MLP neurons of a small language model. Each row is named by its layer, matrix (up: input weights) and neuron, and shows model dimensions 96-191. Each number is 128 + 32 x the weight over its row's rms, rounded and kept within 0 to 255. Numbers have three digits each.
Before each neuron's rows, "fires on" lists the tokens most often at its 100 highest values on Wikipedia text that the model never trained on; "fires in" lists the words (lower case) most often at its 100 highest values on Wikipedia text that the model never trained on.

fires on: " the", "s", " their"
fires in: "the", "s", "their"
L10.up574:129123122142108120130138130101120129111096134145084120148148180108137085108126132155141162131169126186170102124136155136114216126113131128109115159155184146151122130148123186114134147141146100164139194114125178150091160109127046167133163148117094117139140135111094096127135095097151101101

fires on: " an"
fires in: "an"
L9.up209:137211138118099086135161123098136102126099125130177165118160151101072080168126255135082129144092162147109135115127045082141130123131111174148119122144077124146166134153141130116100129120106175130113064108056091116117172102076146133174119123142099151175101135111151137111110194184154147135

fires on: " in", " High", " to", " of", " public"
fires in: "in", "high", "to", "public", "of", "long"
L9.up853:105108132113154132054168118127077157134123090121131187120112110112143096154110123139064144069123096147156069113086120162121117137108173131138106065142138168119077118115081118176128106138121129106132077163109176116149111130114117143162090115166169159134174112131126095141069135139139196206

fires on: " an", " An", " as"
fires in: "an", "as"
L9.up1503:147096116137117170162078132123156118165111118122098148120172125091098136108127134116175129149189090107121134088093134074097152183112114163120128116195130111143109138094095108165129101157091141093106150127164135122092132105123114083125087119148085108093091147178109124118115113143113089152

fires on: " is", " known", " signed", "N", " was"
fires in: "is", "known", "signed", "n", "was"
L9.up391:073177130206156137142149146121123109098098152142195127097158166172100113157210108173087134126129133106107127109093123114099098090080106161176138083151104099167166115124151150122137113161118121072164138150132207126141147132129197172138170112161138090094162169085083158178133145127159089090

fires on: " was", " is", " as", " were", " be"
fires in: "was", "is", "as", "were", "be"
L9.up794:148097165121228124148109156182108138140098143124138163170079091160142151097106142147214134095164148155183078136181148087149111129146145155082132151112093128122107104101107140154079138187120104147148117144123134130128167124081131136108070141065164181082135158142153112081139147172166126188

fires on: " a", " A", "A", " had", " Bronze"
fires in: "a", "bronze", "had", "time"
L9.up1839:147130097163166136063145145103136140086105175115162115215143144122179080152118160123080129153094144155082123076118156132111088135142155090168193144147160145128143106167159129204115112204157146184146075043182125109121170134117119108108162123113108132111152191134093155113109154108147175162

fires on: " was", " is", " most", " be", " were"
fires in: "was", "is", "most", "were"
L9.up1254:093113105181134075077133126167083142129105110124109145160093117144149143154123117114114188129098074193079101157160144122157108135118155186089073123097077158139088118172172115193101109149082088080165150123149090127111137133085143135096134138159099144091122131101126069175165106096129139143

fires on: " has", " have", " had", " is", " are"
fires in: "has", "have", "had", "is", "are"
L9.up1637:115142081143115074108124136176100109123116194167161105117182154097141142093098048163128159139087084093131127107028058226116129194107154128087145114131121081130107108169138072088155145119221140085122129111128097081075171165150139065122107109169128124123175133160134197116118137126102131137

fires on: " a", " of", " it", " finished", " finishing"
fires in: "a", "of", "it", "finished", "finishing"
L9.up83:158142133118129130145101153160114054111134059117095100083156101124168074127174203134146074132150170153106072134087145124124135133132139169160135101122127113154076134158081097126188148126138088106132105133139163065091081084117102108085084093132155123177126113152148184128133194115122158125

fires on: " and", " on", " of", " as", " to", " the"
fires in: "and", "on", "of", "as", "to", "the"
L10.up1944:112125147146154143145169111111098160099081158151133135074154103074162191073080138134122149083178116125167149156124138141102158111148047133096127143116182102120127125078121169140148135105241149138166095138142113056145190165164120133216089126104151108142135154167139103111100139040091154113

fires on: " the", " a", " no"
fires in: "the", "a", "no"
L10.up1938:127132112096130189121160131195129089149086076178163135140114110136157083109052140168110114112148116175120078181094140136117109173106091173139154137075160117129140143091066093106150128135128045133128122115145128121105143175084111110096184083110172186089124070145202174119156125129070127162

fires on: " as", " its"
fires in: "as", "its"
L10.up1594:136116110161170125102187140171101099123188118130157126110120099145147091169063141155157111123118133176107143085105109109155117090124106174120164153114126127111138130077116063146162120131155152129163091167139191144153090146195081150081143146155104129124054138074157169140147119065132144125

fires on: " an"
fires in: "an"
L10.up582:132190116125168069170155149169145093172109128053159166087144133140124109120195183197146144118122141073110147136123096070159163079156184161125112198154086144227145219126084117127131101119128129145197116129087131144147149092121075124147146121144116140059125116110188138077152134183151138065

fires on: " the"
fires in: "the"
L10.up361:110083130156144129101119125101092178138154130138144101093158102054153107195153122098159061138103078142103144140100142170053073084150129096096206131139136101154103131093113151124106146156180136060122177114144147147088036087086179170163144133110163112141156168128167173166158110072122117151

fires on: " who", " he", " that", " which", " He", " they"
fires in: "who", "he", "that", "which", "it", "they"
L10.up1427:119146165109108066104108164125077124092124152141038115080145087093100087169073149130104136105056135106159128169213102106184087173118138086091142142132086157062099111106109142120091127128134132175122106140142099092162081104171082186186106112164137089102120108170146145154086071079114060208

fires on: " became", " was", " as", " is", " be", " with"
fires in: "became", "was", "as", "is", "be", "with"
L9.up1330:167172116169170129105103140092153116171081105129151090183171084113135109085112186147097114108140118110141179122072094150132141151143142207115101193113091170130121153141133136178063041087131089130117170099114169075122151128168114137075129110085122136088062141124091131113190139114182132116

fires on: " a", " A", "A", " F"
fires in: "a"
L10.up1930:110143131118090086137130157178113111129088185135023134119098114098102095089121066115153056140152127117159156137166192116125139156111092151101163153126154084122093099184146095091106140143126154160129163067186101134148095125132112157087121166163132143069151116139154160140121144160091132175

fires on: " was", " were", " been", " since"
fires in: "was", "were", "been", "since"
L9.up1671:150214127102109118137076109093110113156133135116105120118060119135129116140048169128113151102109148101087150164077172204185144108116124101131169144064098165140106101090161137087133159181124122091101153117145102144107132138161132178097122095142131161112099136142145083087109108155098129126

fires on: " was", " a", " considered", " as", " the", " be"
fires in: "was", "a", "considered", "as", "the", "be"
L9.up909:090075082089140120086076140168141126105111144075142106140048165109112148105167091115074126101182111079084186061126124113133111108116161140102144118090078100161151107110096121177157182131125120081109108119137142116112102166164132107149145149140088074120129160208177236127173067118130084196

fires on: " who", " that", " which", " have", " having", " had"
fires in: "who", "that", "which", "it"
L9.up281:134165147151110163110144160099088123114067160149151161140124142091146111167125103098108137175101142094101147106105108139192131053144124121168163153105089108098190209112171134138098157151117115148128067116168126130098140108144175151154136133099155116107115160237101176125082122157101106101

fires on: " it", " and", " they", " he", " which"
fires in: "it", "they", "and", "he", "which"
L10.up1759:132124142119132160111177155095116163131120114101160125173180189112133128125093146124099103113067137069017127129105174115204118116128172109097150104141116183163107142061138126148126107108120159082206140140111158138143138145118173135076149097113165160119107136195129183199120144089123118187

fires on: " the", " was", " were", " have", " The", " has"
fires in: "the", "were", "was", "have", "has"
L9.up1824:115142173114121125076053163125125194089107092158067125124118133109171113135087045125123165105126090096136154163098155060145128173170157067111099153126098086168083169112164125090148135131202150167154159130108101147190103156108121181104104129177114142124074135133093175084120088168156166152

fires on: " as", " As", " did"
fires in: "as", "did"
L9.up1054:098135143114100074089138147097136155090150152120122048158116094141178076164037119119109133146111160089131150173075126161123133121082138145158137105085072151150151093126143082124157056096131114136123074191101115134116104150117209164091197174133147168095116134195107173158104122111095221114

fires on: " as", " As"
fires in: "as"
L9.up337:101121098123154100087093140171114200148144109137123089106107119172116080129018078168066115143083114154184153083131105125135197092140107127148057095102122146139059091120168106106181147110095112094144172123130123150124126172143134125140116091129142112134095067116099205117118169123143151145

fires on: " of", " in", " has", " to", " took", " for"
fires in: "of", "in", "has", "to", "took", "for"
L9.up790:099097159176118157156062087124114153086178067042166119092140114142090089121110115129075181095134115190120090087133109094079137163148177111133120126116096113163121167142133111147123156085102108044102165090085157121149098116110105144065131122097146131139061158130166114147146101087129115119

fires on: " a", " is", " at", " the"
fires in: "a", "is", "at", "the"
L10.up866:084146172148147155077105126130121171147120168153118169153149066118192199086131150187087175063133140172071171125119103148076105143095153176118168111151164091127167135104101133120100180101144123087170125183109146121093143106155132053148074076211140079109187112166091104070151139131109107103

fires on: " his", " His", " their", " its", " her"
fires in: "his", "their", "hisham", "its"
L9.up97:171100076147137105155078152105128172121132105169148131123088102048097181064113143192143106142135146140149204110096154094120218087134087123147106159146152167133112081124102141177133093177115127159201141129118110128181113127112209113134100132083163147125150104152146099159145104132149133145

fires on: " I", "I", " there", " they", "It"
fires in: "i", "there", "it", "they", "women", "you"
L10.up1742:154117075101153114116113166166184109167108068116162098169126146161116100130195151141134161117102109056123136082148104156117125126092116086189129128148136090073098093125172116114115063065088112187106159145157144131132128090149174104136067142185051114211167077165146076162141175150126146169

fires on: " the", " second", "s", " two", " three"
fires in: "the", "second", "s", "two", "three"
L10.up825:088127150108109103148061166080109102146123153190142117161142166110154135127139115073153135141062090205123138129112142152147099129144133126153114130168111094072156157050146103143097151148092080146084128125161068115111114159126093105130142153138093111123140100112202177099167107095134118171

fires on: " and", " However", " 1", " but", " fact", " addition"
fires in: "and", "however", "1", "but", "fact", "addition"
L9.up1547:178099120142140078085123195112136100106171160136113158124093141125081139127158109133076124090129156121135118106103126125124193121144134055128082103101129123120150172110109152107133134149144185113203116112096170112160127173110131129136107141068123086152118077215163199093158104152152118158